Part of a small language model's weights.
Size: 14 layers, width 576, 9 heads of 64, MLP 4608 GeGLU, 138M parameters.
Training: a variant of Adam for these matrices, 1089M tokens, 9010 steps.
MLP neurons of a small language model. Each row is named by its layer, matrix (gate and up: input weights) and neuron, and shows model dimensions 48-303. Each number is 128 + 32 x the weight over its row's rms, rounded and kept within 0 to 255. Numbers have three digits each. A neuron's up and down rows have the sign that makes its largest values positive.
Before each neuron's rows, "fires on" lists the tokens most often at its 100 highest values on Wikipedia text that the model never trained on.

fires on: "–", "\n", "\n\n", "| ", "1"
L9.gate2246:094122090120128096141141119122114120158214226100109103116158104102135134207136128104195147137147108071146083133098152118079086138209133109152154147163163134163132175171120152127179096136053153179123099126069179086160170099136187120101149127128175119131075115180059128081092097140140048125156162141086106107033107185091117178083119118143109089176066186187165144138163158142081156097125122125094131089112106153109142164182181119111104153120177106134114146145134124075117178085123130116142142133114118127136191099126145099073146117152157128141115161152115132079092085080164149148077160157169111099072086131129087169119129128114147111126097112132139153168136100147199134130108132185108162158137130117080137082127129154135150139094125153118155152072074141128131108069072103
L9.up2246:106168167133075140147055164120123175138127092157108123105159155147163137105109091123164138139085097075094177136189126103128146136117083126129088102128117056064150121110101081107117106132086131148124147175169132155140170112162079137112151109144094102167140133170177019128118145095084146079136168115086061145100116164142089123107122153124149148112141131174102086102082191102099107197181193120159063097098175114139107117094093097182119127127136137118127109113095105115163101130162172121122131150153091065161129134111132110074171177103200127138118122090114121143063101068106139116155147075159139177101151132117095116114150147108159172089141084122121134042100197152149112118081105094100162161136128052118101140173134157103130099108137154145113159119121150092143126081102130

fires on: "1", " ", "20", "13", "une", "22"
L9.gate4389:132132113135104136108091175140100175145072129083151171081063160149111136119127175136080134152128075145079170148135152131128091126065161149141124122120148072113127121129124127139162093142138144193120104126140144142138067100126096092104141135147191128159118099130156141033155106163149145092117141067093082096106081156166141147085147137153140165152125146122093111112178138177111128111103084126164153201161151094087145147136116116078133122151189119160127151128097067126149167078132087088174158132116131185096068112164087127168107154075145107169084154187105116176123127126147099129146150197156138156153155150131134154129120156191136135144112131087115071108122156127133184109131201074138092057075140122148091123147130085097153128161143179162117142097092040174183136121202108
L9.up4389:129155144129118136122150198114195133142108141151112134136134146179125117119127186151110115177175119104120216074128144112145119106097182124076100151135181120146170148162150131188133162193112021107109119168168151145113165160118087131133092105150084188125168107119204120106148134121157134214137097123173117107100146161133134106124114157159079081158111156147071078149124104152138134108181130091108080147074129140128102153153130171172119111125069121108129197059124186052128112129121036161082121116156097154229147097147081126109143145106150139141145153144123094128128160083166132102050146144126077146116082134164138110095122119041149116088124124153097167138123161130067137149119167125153119103076156145099130125149096088102161158153085169107141171144108071141070105159078194

fires on: " St", "St", " | St", ", St", "- St", " St."
L9.gate3053:154136161111105129144140158152100159164113049092122152121125139183134135177129150100085141121145139165124137103073134120140084140159129128131102137136094194127138165151127078160130165136166081118070073153163193079109103102149108091141164099208130117157163120104091123132167179100085148146092093128071145119156137120136140072138099072065155111095090078129102154225122131148098158119162174125110159117129145160121110075136102097128165096131138095094101184114129089164155043094101186163137079145110079120149094088108086152135132173162131161121121118166099168093085117159090089143149130149163119169170167121108099144131166118071174149147142107116042133118097067134123085137063149137177122087146158110125070126154053059190123103107069177110150108161113140148165126066152151
L9.up3053:124144120091100128180077145074108156116150128161104139161159122178110136123109108118125124159075089096154116123126143166170123149121171091148149160132117083050137123133173089118101169100154101131128122116141109089157093074134135103147089124138142085205114126193099124072133133060102210125120152148116097089100177135100118109076096126148087134123158155194146202182134159138039177139106133130086153138143084165115180164147125096107111097062125102109131141110111108157209095133106133141125066097136137070129154138158154061120092091149174137147073132132131138143159156172149124078134108120155145113177155083075110141135142135105171117118086194107131137151181131159234178156146142087144152109109150151121113112131149116170158114177098113127115145172195103149118119114165142

fires on: " and", " to", " or", " to be"
L9.gate2360:124157167108160129186123069159109071125124122135084119131109092156139045077125108165061150150154125180140153120132165146132140048089103137132133186053109166118071139154157143175163169163119145162170130118130129188148127048093125118138133120142124112163119180126143126105134109079100140134167121129180201116081141133110096120143123101103122098158112075136151161134071090205159159133144095174137200088116142126121162123108100075101069105162137182112078154162145146112101171107098145080068094116148042080154089171132132124112176064069171121102154086060142164095171114172168151177176109118177076082128152097198112122142095160110118159169079163172154126166136143099122152159058140090147094130134113077084121102101181109112146102140143150141134129161170131121202100107140108
L9.up2360:188166188162129128061143177137135074147143118164105133152171083179154123128142077180124137106119176132148139144127135155092162116127158112144127120156129130168125109108173104182181140118183118149111158126159088094099122164076187123112102094089145133116074118099102100125100090107130132133087102093056083159112074096105194120135100136139103151175125099091116097160108112173120137197082109132139188132081161106117143149185108165141112121158111141098159206065020117099112089154118130116131139148117114130197159118105115149177181112119119098155139116117105157175165108119180180134123159164127115106122110148152075117099153180219177120141132149100124131128138087067105164170167161150082106098127104080109100164157086146139134150120058151098042108158157095146135169116157155

fires on: "),", "s,", "a,", "er,", " until", ";"
L9.gate756:101074131116098121154099124146118138133113104172125156172114112132156080159070098125099090151077104104198109133131088078162118133125148144133129132142108098136160145143073170116149139080126165146096119190120087095088099103135131156133126065120100144147120138131119204063158110155089172132154160119130148056121111141183105171100121093088146082128175079065144149170129177116108213111114128162111137138088210098106156160180115089147186139138152108143049090157081143125110087156113112127144115163133135146113116150168093080164114127118153113088055081177097113145134091176104156129173109092121108152124180153129107105139094101137147158101089169139141100173168117116105120112132136144106134154131134142098116149081140113117135132176165103211157089126120175170224120129101147
L9.up756:102118072172124101120168132124164054232113109112153109154119155155182135097159116138144200153071124118187150125128084112144122155150150117152122092150150148116123072119125156122117141067085157108123167159123083121108118149181156144117147090080100119122140126115176145133083135109076113155146136171143112104065160119168164118117080097107112114123128105127147151128128127123110156149122117080126125111076136129085168136094159141175128096115098067152179164115151159128141149142113132163102126175160123151151083124215164122162098128143099128151146089164114154120167134169153078109116144152151149208102137140101122142082113069160140101126146119152139106115135090156123103113131084135100114144164168104136156116119173108106124060121121132129123148122115123120139172092049151

fires on: "G", "- G", " | G", ", G"
L9.gate2254:113132175138134088142140127125151176102158156116155115155107125089096125126041109134141121117123118179167116115146163113148087140092154114124118090179125144096117138066120114138099107155124237179125104174174133118084128042147094163122164113102095102174141093131127159119149104143103099082137114156119062071141115094106180129080148152143146107104100176095099155142136168121173132105074109108105139114133097112121135117180112105114128084170133151075091193198090127097139125126087098164100134185179178111154150138161161112070181139164128177121148164142078169146113130075063099115185101160167087114133096173144132156105100154137144186160069132103150081135202101095199109080150150177111204161083172102117180123113115138107185129140151105167136164090169141115197129117123165
L9.up2254:094060131159086110159150094201143095123143187185120084161111135120143117073109124117061177116139083130102112127129073196129132126074136161162165146160167171153147130169125096137116146142132134110114130120124122126108147122153122128119136081115073119146106154154128157080129191150119126144153155092101140148099121125146107092078058092095141153146116099093095163186111161128138102142193095112122172113118094078134163106068156141102131125136097139114090105156120142122088107139118135163149123155168164115126101120170205137110144073182165156154154054174149133151150149100097073062097112085115144070069118140171089091128107102188123108099127159095075056110104173179166102154161091201127164104086133131118107132114113095134153170108152136085181131118146088131181108096150157

fires on: "\n", "il", " and", "ov", "1", "| "
L9.gate3318:131115120134114129123181170123122104118208134153110129146137168072109134187132198088131049119074142134069143150103105132145126141129175044110133128105070126093122129103155137130088117107153120088173144058135180133148119116169129198051107060129183167149072089121115182105125110139126152113189141123101107080128131172107131094131089155140090090155162128155139149106167148128101112124137087129106134190138114114120140133072135144139120074132068138051097112156114114112144130147091164134157157092089130177062147132149126135127195117153116067101117128124131120153177103092134081169117127152198135147126150131142176155174131135094162145115074139160171138164140176101070162112128100158124145061108110127167146098149180172145092118127156112138121167127129158115156170159116101
L9.up3318:096116125107154113088133173147127120223150167112060108124167083143118097083146165160138100181143092096126123113156102142071047118093105096120101161170135180127135116160118058181160066113151142122133125125074126127125169131131101084170133164180154203166130193129103091098122084112137150159178112090079094083142164151142107154141086111163056183150177175147094148135142148132116094200171126122073108153075112119148126149083094140198123150183129145156129125163145163126071117158118148115155050114140087112197130084141129077146105198124157086153184145170102113176088102115185139171089102143144105156114148209119148111101123095097157136155091080161118141120121164158107157082118136085126093157136141130103139124149170151104113110105130139113155148127094155140090118124106126

fires on: " to", "s,", " with", "er,", "a,"
L9.gate922:107159136040103059175184164132168094117057071162142066145160075133122089152141122124082149205075118144135133101141155158209146104082167111141046079095085118143134129120189132157143147119141101060095142125082098125155145101140141125172166062085093124166130103172135158082136152087064098097166123149117151102070117162151177140085104104142093078237124081159080102151144088141051142105165116162142189124099191129131172102131107112097116192161171151137087120141089091111103094125152158161170094184154103140172099165096165112169160114088155147111142108101104125125153140151087147124179162152095149143131137090141159113135116124128183151154161113168117062177189184152129098121090141118167120081131102091146179123103138146102026078090158186200162147033118154167132127131154114
L9.up922:158146145144095139149138136164083190125158165132047172170112127168134132104114122165162093126079135185091114109164094109098071129142146090166128148131124103114165135090136090137162096143127134107129082114082143102103103166143170108109125170165145128080073177141145132131101120141116102129154110106142066185119130138128081161067071118131103079105149109101078179096093103116152094149152147176136118095105144099118157175137082125143111122125128108097138137132132145069154153097118150113083150166135120112148115080151101142117102094146155144059076162105097096126100186145099163117151142146089125202136176144156110183134146196090164104121118175213129108172104158152061099145115115104134107132176152125144092090109155069145099088107117079140150154198106134060122151114109156

fires on: "G", "- G", "31"
L9.gate1241:077154058130130070137127163147099174117112074171103095120127139114084109128072179087157104073128164130150107172145115121165154085085118148164120150165165106119132110097155111138143127116075186155140066115121064139075110172132077138120186086094185180108111079128139117168129120150129126156101146122120126162108103120150137180121138123115094111133121169102142124156143233127179126123168156087104098113156112099124139123072208122147166126108139146111120138117088079151163101137177143148062123141132092122177133112093148157184127182139099066190140140101163087152107125129088140059115088145117118111118135156090203110209113135180110115095171043077111146105153104168167072127182140184124147125181140085161141099069150098155120171146088137114153176124125071159135090168123038
L9.up1241:125124095122132137106136228172104110134133192091145121103107167097115103091126072122089122105097108112130124127157085150125067111133180153169115161122115128194149090177135134164136173074167114108165200116162136126122124210114076148077134149132093148151165086082164171120112114119117158139106080095104144050088109136070103105127128159160147126105109156150088147138156113113148111128104108160125153109123105075063138072139065160136172158147051134088090122098105129151145072133138161106174120138112122132139104167180195141130100130097086151118151139140124134115082097131187127135101136137130105135169157091147084095114109085131138073171127151153109096071133169178142173125078177119138147109204153106129132123092141161113106097152130109061154152125147163145127105094129114

fires on: "1", "2", " | ", "th", "-", ": "
L9.gate504:162152138144114069114069108129148140116116117102128091168104140090111132158144111107131159167097152149138111183130143076086091118109125099106197093106167108128218133130137107163113129071176140150127106166165182097135144139091088069100152124171139133213182141109104129137170146162141142167114116138120098089118111108090036098102123183126114155159107122099099105151153134170112162095087157064178080146136046136131134140182219148148114149172158124083106177094069113159094106160129076179190125103160141160087089118156130089093117137136126148082082109122173155109093133114158141126078156143076072163156153152112123098154083190163173145142161202116121105126152136126110151154101182170146108115091113127114158179130126162135102135172100115102108089135140147158093140130134122
L9.up504:130115100135134135078066125111174167137128175144158137076150123115082125181156116136122152142136144133101205153183119161133109150126128123071102144144148108116128141153127138103099163073137132116086080109140197048125130089087140140154125129168091060117086117075134103174178124096088130097177140135045107133116102085142120078093104161096146136149075177118075082106112110139162168097111160165169117139092120153113117118109100134137139122195145133078117145133137103162100131104156171096158175107179201128159161140141087132116102145162082096097137171170102133082101095112127122067152168136083098082123127115069114108156137107143122099124176119026145093131119104123124159093129208162165149124120133170127137053196176126118120075185079102091092128120136109140130129129114151

fires on: "1", "2", ","
L9.gate1074:123085111158108108119177105131092113164083100137200179094102130191053152139156104074128136111129132134164129152095120121126191140139149138147089156152171139095113111065084095178134101131153118182093129104103144168121067131123187126084156103160147118083146131152117115089142131140131110116118140137133129132082132088154124183141169144088103133102161140120111148067159204130154121150140133122168143148054128099172099087126088092053190110191106136131124124093096121106185099153102110140148107117122154113117134082127142111136130124118128112132117089141102080090110156057133170142129082112148064139183101096125182066119088178083151146080092179133116091124097188168135107116153162042110132105081174139111109168137164081167137099120168131137112155147144188154133155150150097
L9.up1074:123137146195113143117136190089114163117104166117149085087075139145128102150098131114089077157140157134198107144111176135092160134080158155083132165140152107146165124126140123105147154110171161124140125121072171096113084137119122166159167125094089136173114161175174129099075120157107137163181102105158071139125159152134131100084149113174147152155094098216080180194047081140159136133049156077123144107125145133099180195079093198128148132136112157105105091096115077124091116119127181136144159111084140115070084126140078073109072146110141115129208138134167116151099148066145157096158107117158136058163128133121138128174142160127055126117078190149098104159170158113160157103135138136128111081152122169125174135129123109099211088136147102153130085181176133136146108091122181

fires on: "–", "2", "1", "|"
L9.gate3678:116154078109085159159093094154149118135138138168148113105138083142113110108040125090178181154096093041132136123149121153153112113105172112099101150130137121152159105106103041082141076100134074177107115134110197127121129093138163090108094086097111150102154146178126183118114085072166120088146140159164073039086136089151134181120165097122157140113105106203136133153111131132156169136083090080105143092121173120098150127132117118110096128159130152091149116128075150080142108086135161139159188079061142122113073109129076131178193182107116111059120090111111158116131110156097123083133148108084092145124117131144116104076160165092115120150097146157106116183135156116089135172136076109165106130086121116114133082137097164094099135125161191155164147155177106073113164103120161
L9.up3678:071107150123130108191113131154128070140184123153116159181155106113183076134105166076153114136149174097157077068146197153194156096083104104097108166178175124116131155117162086117067086201064114153111091167218117176069121112140112128099144100173123146111110171177150143106102141139157161125156148185077200145080127135153166120195097092170197133141140102139102136149096106167120124142165162098193120124150151110114173031173111137116157192074162124155121072089088111133164116160175077171136121130105154128114126095152130124110143143119089126147119144119108101126110146130089133087118121113188164138152079123138121165127195136114157106101135066119096084094159129126164154071123170102104135117185101099085097091123106111159174131106135142158070155131114145107115123152116108

fires on: " $", " ", " | ", " £", " over ", " more than "
L9.gate678:158105178154160089119114126096102168109141115150128113153105181154096146143076032123143097140170196136146147118124176167133142140129162147099107117176081036137125183144166140108116085133159188129122089146095141150158160139127078161091120146142149125135083075175164071149167168094090124120136123118197146135134130135203104124117145133155097117154095178132058122118148173141105086172076174132083099166160133121095124128103075137100178123154050130091089130129113073062112130085069131133092126095131101125123132147165147071118195144084170173106147097089129087121121126125094120141110122184095120148217157194140176153113118067126141118177149095162143094120089105077059081098133122125161170104118112101144103118150133125106187115151140160177123089143095107131128103127135167
L9.up678:143112087132160080117137121124149159122124065101107077163159213141100108107171106140071145092176126109170185167136066164201177086102035104172103163116150100163121138082117140072138163139138157131101167075152102151145202127156101127143108100092153154115169148220124105111109176058127092086150123146120159125101127073142163148164158096114142137139141074125130133098172165135177139093096145113128109150139154125115150175146151094116110154115145112110192082118155144139100137141060177170114137154139136189116149173136123148098108126159168115070169094108125098141080094124123125095144113114149075089111136140149140167120154162079178133113165221118142122102125112187183132116114140187073105110094156151132135133225104058090124112136104107153024114132108139096158116115133102

fires on: "G", "- G", " | G", " th", " in the", "ing and"
L9.gate1212:102122151119139176152122153134165081112130138158167141056124143092095134088080150130145136183094174136101111118114129141137145116161130073108130188114091074131121106175122129149139139052142163112090140129086141149122075175068114141170125115146111178131150159131138162142191151090127147087165113136107141087175112106114121112098154121119182148138144155065034152077130191166106128162038125127126135098165143097127118144092093105104143143172173205136092175171139156131127138134105162108105044116150139122145175132121160078112112159167116072119199107165144135132128118115071082093155120122162132088127102154146131107086129149119128114154146125110118148129122067105150039110146154173124161108134196097092164178091134175098136135141121085096092101144147123086144201138154116
L9.up1212:156105066109151105150136165153107125145092184136156130127179152148104126136120149179066158135078082166164166144102096207124153141103092148118125178156144160121095153152125151157137100103174128097094127127138121138134113137119122102156115175143064182091115119136147146115150133141117097128120196159195120075095105167087153146144129076131093140128102077167123198120079195157141127127060137134156168109137108145162146119093155105113094107121120134088114131171115104071110114152075106120129147119083134104075096185082107167133147125116104163147099100074146141173112168100075161115104083127110130123149129121150110136132053155112111123131152123143163093080103150128144106120116197112117100108211188099119151119136144085128137122051069147082143092160113110078102138095122119

fires on: " St", "st", " the p", "St", "- St", ", St"
L9.gate1421:177135154145172108146092163079043156116131067189137173155158140103148163103133094125079109177098126126109110148100135121108123088131067123125079175084077125115186152135094117169136109078092082129082102103145099149151069117081126106147095084127142130182131094166146109128144145093168156171080136072089114157124111114173132162149148080135131178122145114124105113172162104151118165115112143163103111166137119149134156087147154102189111090173094163078116184127107107132174123084112149092124131116113176100108049173104172065136133151208144150139101128106116116124117127103128123114106134125155147124171131121100135113117139151089131151166214098110144117095148182130147144068122162145101127120103136136172098134128065068181097127093092087127101148107141197156122124100133161
L9.up1421:193198110172093134106148133144167115102189075142132203133134080142117120157135033112122159142096140099122135140129145131117110120170094159133088134103189170162165113170138136144130201104169144082116155108071135062100116092129123106121115145147148090153177184101115109083137128133138132137121150150086113123148099180123126145122090145144137132080112194119074130167111207095125167095159163047161192144181119128187115075110137118154134120095123079106117135088145146102193139122115152176132074134132131080163074179140127140215133121169144126177136124150072128091120130079092068142160129137110111120176074137141109117150113112153089132156088152124146124127105159090166155072163173135112168088112117149114136076176144104153141109084141099114129126123102098128131124147066085

fires on: "2", "1"
L9.gate4555:119062196128095139170131130147130150164129212130135122187134106151137138105121085157118130193142094134122106098137089131122129145111051112123176178137176155116173156107149155176194150125064121161111110191139067144131062147140170080097070104112154108136119170111141232103138094132139110162107096139147131064085133097127147147126132150132097118160163127121128107142137134128062159087165140114125088162083119154121078120166085116119050089122120086078145193099082079166148123071128135095165167144133160095119155131145102070157142067132204108104149112096152165145132105135167155129126115111140120131108096134116129096163088170113093078129181196103084147117102138095117113150090141125120135078209163112122186167123129134172144142075177172133083096105132162138136130172122079
L9.up4555:164095150123123071170086144162168161162157168115153145212116110144059093103129108145117185073113149069143098174161095151141123105125152107073216159134089116133149120094101165107167116140119135162104109142106125110145150091174143134145052113098179139091123171168176133098079121122133156193102107115107205116138111103075133159175162152117110116159160060150136105179115173090138147119117164205132115155168129100156116148150095152101084133159128125132153130085154113086157130083107059147125163124121080132105152157167097121135130133134117083147194155098143161150172149125196147136134152181121092161102104127151134165126169208163165118122155161082159121158110116149120110148099115160094118122132121133121194154154105121132167109131134102101126164070153165100130091130157097

fires on: "1", "3", "\n"
L9.gate2374:113171130129137156193124124132143123117088134132108135113144133103084141122119106105053145083173069153073067162096126116098083105097118109186170154158191132129136132128165160138086144091050092123090093113149089124150143157131093123138105170105158113102163092143115146094121113126071140103140153144112084051135139090085133110095128144107153143141175175172095086161160165171135159103079091111119106081210075118104141129173037146057119097110155150121128102070104085117110092185127143096121065188133157126163135120152156076113160156157162136179105161142143119129096176173083112133143173101096122102146135134099096074179092149163115087127098109112096129061134119187160100113122159144176116110176116102171113154082132141178182174098150147114121116136105098127143139160088114
L9.up2374:149106114143052101150106181056185120129089115133141133087111112195110151028093195124136146090119117095172128110134127090081113187141131154182158116161076172084107110159084145178090133106095165155094143137143104197164147063139115121108095089105178105105105131111122031129124163096135121122106128155164123113183150115095126180124110183138105174125156122126091140125157107084162171103127098142100155101177100139114138094100107142062049142173145105064119137120140134130144115093077081058117088134107037141176115099158136152156092167163092102128134092103100109165147085112159105112137097117105162113145180106123155104178140142143127106154151140147109147114166174157122109131126081094116135120116129087158141153127153094118152077117122087122148135160121144149124209122129125

fires on: "\n", " d", " ex", " s", " ext", " l"
L9.gate1739:115149108083163130105139187090115181113086184103126100148092124127127101190126121184061139141146127132086114088109136095158157106101116105120089152105183112167100106107133130151178141181085187162124076086141145207082130150116149130117103146089127101130138093169141168167142147118178141113124142189106128096114131083115151145139107139088143144151116081146105103123156129198094118081099112104173133116184187141053168137135043100147100045150159090156134140147107099118065094132172121144119040140175106208105165165141127139180159132106101144147123162144096165158111184127136144086128165144191126135089172135129137132106153117157182162167168150158123161140143132095180169105182125143120094093143117116117129134152106120169076131106112128162090169125126111144134122104082151
L9.up1739:128121115155117136142091155129167086178075138154145107145193092136121137163082133171132160106114070112091131092093102086125120134090110121172145142123105173057086143150086144180044132107129128098171137112112104135111134118152138174130156133135089089067161078129093091151046099169155138102144130113114174096111106144121158158205152166159173153141095091088090116169094107131070085101112082106099185135132132089139173102095174082102136120200164151155123102125113187101112149086134191005185174133108136154129133109180160112163089126143114157131164165169202128161128128085152129166159166143073172068123090132064043125113124091106155118133206173105153147124122117117089140103124163081108082099160231114093072147131102198130145138089109155178110143113156164070160162114085159

fires on: "2", "3", "4", "23"
L9.gate417:118163128100118083093126205074146148105072179156089082124077136188119146132136119121052147075142137118124154186101100095224171162145125128117137137168127143094212117156170108124146140079080091155071125056178092114109133120151155164130107121150131120172159137123120107100157147149138105119126110156185089058174142149088140146119120199125161152192151129194129132158130174136152165166121147075113094123168168126133132071131069149094109130154208160119116161162103128145155129137152132156149107139102155173126142131172082052123140141166150137141190170148140096082108132102093129115079118086166144124087143113169161112128136129098139150126093081129158083164148158180113101068118098053101144151086186087133117124203145119187137142095119102124100145139122075153203185146083125
L9.up417:112121170142104182164113154189205143110131102115105120233155083114137173147083075173127155124045138089126154098139039180070139165098142119151145145145096146094129114126124143166080135114118102046175145143090115126200162125072119131144138136121050195141104118136124192153157108172131141071133151129128133137116151139138136161111125175122157110122129162101086101139136135041108126106083183085149160151135129110130156090126104081150096119079160120100130153062071101121112138086148097106140119142159058150155095121123151117089114054133146108143206139186126190114152123154169217144182124149091161119120146142110129142096105109148092102148106158125096091111189146163151118084132123133144147142121146088084182151127130161125084129139149075082204116170099090164128091152158105

fires on: "2", "1", "–"
L9.gate297:163097167124105112165116140122099125098131145098080142142123083135087107111086141089151124135164150155103058171147167137205084116156094090137163127104152153112096172149129096086103098137102144171147080089119089157154150152211158097148119143197177098150079132094110165118108077135141131129055151122106106134150130163135092188139127112115113117130102168146122155124096214190141157130128144181091154164151086101090141133162090142157168059145148172132138105159144091158129142094149123144110157177113150160106142118107102105085152080093159118162160129138139131124134105094125122121113101140049135142071126148175084136130192047129159146178036115148168123214107150108131136143193123134174147104085108115136130137112196140126126109124116115174093106083171153157184073095090139
L9.up297:075124130175071187077155075085152121093159090190125101156120150170102152130172168154149146150150071080167155109119059151144148126134091100145133093138139093175096132133127103162128130094116095058173106176112151160226092126067092076167147173181105181143127117096095139156084113110147138141153186102113136141142124131134097101140103096129142180102178087120113143096122138102081085144136204169146129147111136098124139113170111127171136122101143113175186102142133150120091144106137163172198155120149101084061093139109114114050075171120141101142105140142129093173122178145129093078128136150109103128098152184088088143112127149094113136131107106157135149162131129099107135181133113159111067094125173068098077144109122163107160154109142105078120037172130118081074159180156150

fires on: "b", "f", "c", "th", "sp"
L9.gate941:074132129140129132146143178090136098133157111192135147146035105118107067069139161118141160160111065164150095140077116095116136160144142112108134124141128124136161150155195180167161147103158127132159098199085129131054156078156097166110138107102145097178091092131109157187071142178146128133094162123125124156123134117122089162099115133107186142120168081157102201132080126162131105076082109150161124176118152085121173141158071122123130122150150156178112108105092138067162124123142104129109101165139145149137069180127113133182136124095184085153121115159137135162103146082200092148145099137129113111174087119086109089103097140181115122107130155179134102177189067066148107119171088149113163095070099114116133131104129099100105120146145131104067142134151122127146159143186096
L9.up941:123156158133162130112076136147159106147167130142178101141124111117117101117113136074140156118108130106057134188099075122108126165196171166182139115143105187109142135129068113115154144076043144102170109139152098178114061124137056076117109069139051143152142127111128139157130150160092134153170143150169085121119112160109135161117175111096112186126110141134173072112172158105169171130094109098162143146058125136125091018119115148075110103155153125164092105148096142106107125166090100101147153107170152150208116146094086141193177160153143112143159091141127105137162088075144090109127130110101139157125141075118171108109132164109106075088131105135121080148088138132129122133122144134137159118125095089094100075132178172139168155150112140126087070157114145125130125126185095

fires on: "1", "2", " ", " April ", "in", " March "
L9.gate742:149092120072123112129080142147144142133126054127140166040098122148145153143163111151089072140098113122125141128091184110168107089107140146080082163203161057140140146065089127141086131111150125135136133125137137099069077135156111097177230159195095041128139169117147107079104161116128195138147147152200117103148096204145123116128129162133104184177113176114134174147148156203147185136145184119154094121143155070133164132168114098105173120073149175155158156114128089109146102156113215170177129144139140135097123039139145099115153138141135094129112161159106130111144139118104115097146108133073111136146145112106170138068113152133138104150179127118112102120172120141104081110151132103135086126144158129169098138159118181128097108125111089112057089124141090115147216161177159
L9.up742:116108208168105148096130122160110156105114162142147141125213025149065100173201121155139098164111194118115101144155131153105151114057190100148187144143122133101159136175170091112145132176084133161125138106162131095106092117140118162108097110123161111128108104097143091130121133145131121140091148111165149101129090158113082144125091168197151180186096169094137123098126151144156192148127165095143178144138191101074169160117171161136109147154150203118148138091104136126146192137090195142181172095129144134165069125142080111094103133161124194119121146149149102178162189081116096097106108107144139065136121127139050116085099166122124117121088164086158091146131127103125078150134132142213145096072156090082116075136141095112172122121141105090159100148201144114140146080134165

fires on: " G", "G", " g", " | G", " (G"
L9.gate3207:128127152141127107163121143075122112109100163113111107151133122116127146125109130139099084160181111115132191140121110172130086087143167149120135118120153122097123126090132129124123144107144089203127072120126095095140141085155154165115139097116153105140162080131082137145137126144061105124071133114106101128145124116136119141132129112104150150095137136097148136128131187073149170115163126115103165140136119090112128067144107098150159165147066148075131114121142133191140123120076170080053148120113151151148093133131127174146098119128105185121181067124152174122147149122094092141172104104109066159056116082145090096143095134113151113114186099198169105118131071136169055074089210202163141124151115116125158112091102177111094135128147094165183177119169173172183107170159088
L9.up3207:162070101130149120132168145180178118120109132080131125129126085121131102121136105102150168132080161090112121170151118155131136122158091176089087093124128193176144139137157128130148166134141158086149152103185193115110083149098199122146125133155071185093133131098171137153166144154071128118050156119100125121121147084125148144128136118058117155183162111073157140076152146146145100095176143126121158146123128133125142127053055141124144092154118179132041152103132138138097123099127166073154066085139143137047103087109099139130133070225123164183184101108131148125160182120128105128139140139132151081143116128176125140171164119181125174095142112099137111097115107143159109156110147180086149067107096121139152105144098212137158130146148097141185125102159156125156119145222068

fires on: " ", ", ", "–", "ov", " | "
L9.gate1533:135114128177123094139122171107144182122144109073123157100119104108114087162149085138121106171131141194065128141093143104087116121107134082120132175145119108171197081114118162116112159111144179115171126157173144107109090126133127159128154117124145166128182095134194072134086098107098176115167087086205174131149149142186080152160135141146155158146131136076090111103154099108159154138107153074127153121099152128118133131159142101123136161102126148122089117091150159085173147058093106149181111061160119118106151167119171118159189161160138182139095090128067120078160215093109133143140158149166081173165134141098131082112096137119100133081147069165177121145112153118067143130040105115122095126118137069145117049129134151104140131123139104141175057160172091125157099173116168
L9.up1533:138145131092139161147173147115131175149119129106158109104129101129120114136144058100132120178089172133125121157191093132124126169156117121192146068146080124117109108099128188118112154154111099147166094145183116151108166084150148113104107143101145080119122198102162145116161139132136191086122162114176135124160146113102104137191102128109160174192155082169128096102142134144098089128126070076179141141106127171129122190138131121146134123125108131085124062104169127081141114152109156099080146138141086068090106144140118160048124158106063119075172122085159076149113123177101096137117163141111161149097172088162160123148120172165095130151100114047159097154178142113175084092161117136147118164118122090115133128109147164090159112124114114129129088084116118088114147149180135

fires on: "at", " being", " to be"
L9.gate1707:091165188128158143133110051149121138112104122125041139114101140135118059116142114143151105165164096136153153120126150135141104069144102149123149089230116122100159055135107126111177061081148123177188150134046117137112138093105108113137161129187106156163140141135155106143123125161081185114163064110178107108094119106127107169123061109096100140115133097135098097116117138096118160143103114097094110113090100130110139121102180095150068097089111134136102097133132112131099142128111138110064151113089074149086088091125157168097169123129139166152123101140104132094092120163188117078130155113152081100159159204107095131107093116127099203099120135176076135084127094132089160130144084141122168153060119150063127094146127182086124112132148115113140053160128139084082105176131101
L9.up1707:120113157124140091097086090140151115143156154100184123127149172079111158116034099102081170113092175115132208129158114141135121124124189126160154158126193110134138132156129140150103160099170095141176103163134108067095129097087191150123110105157105144095112091151088131171174137155104151104142099122151129099111067116083099148157149112149147095173128110160111116146159121161111117135091141126145114114110154151128154085098159100154146098145166140098147188054121168148106091087150169151135125083178110089133163187147102137176080095122110145070181083188155160149121183132124128071120196111187044117061157140150072124090110163181114110154086108184177117091116171150129082127161140051114142155072099149094154122110115173152116069158157110158098190132174187157103140121129105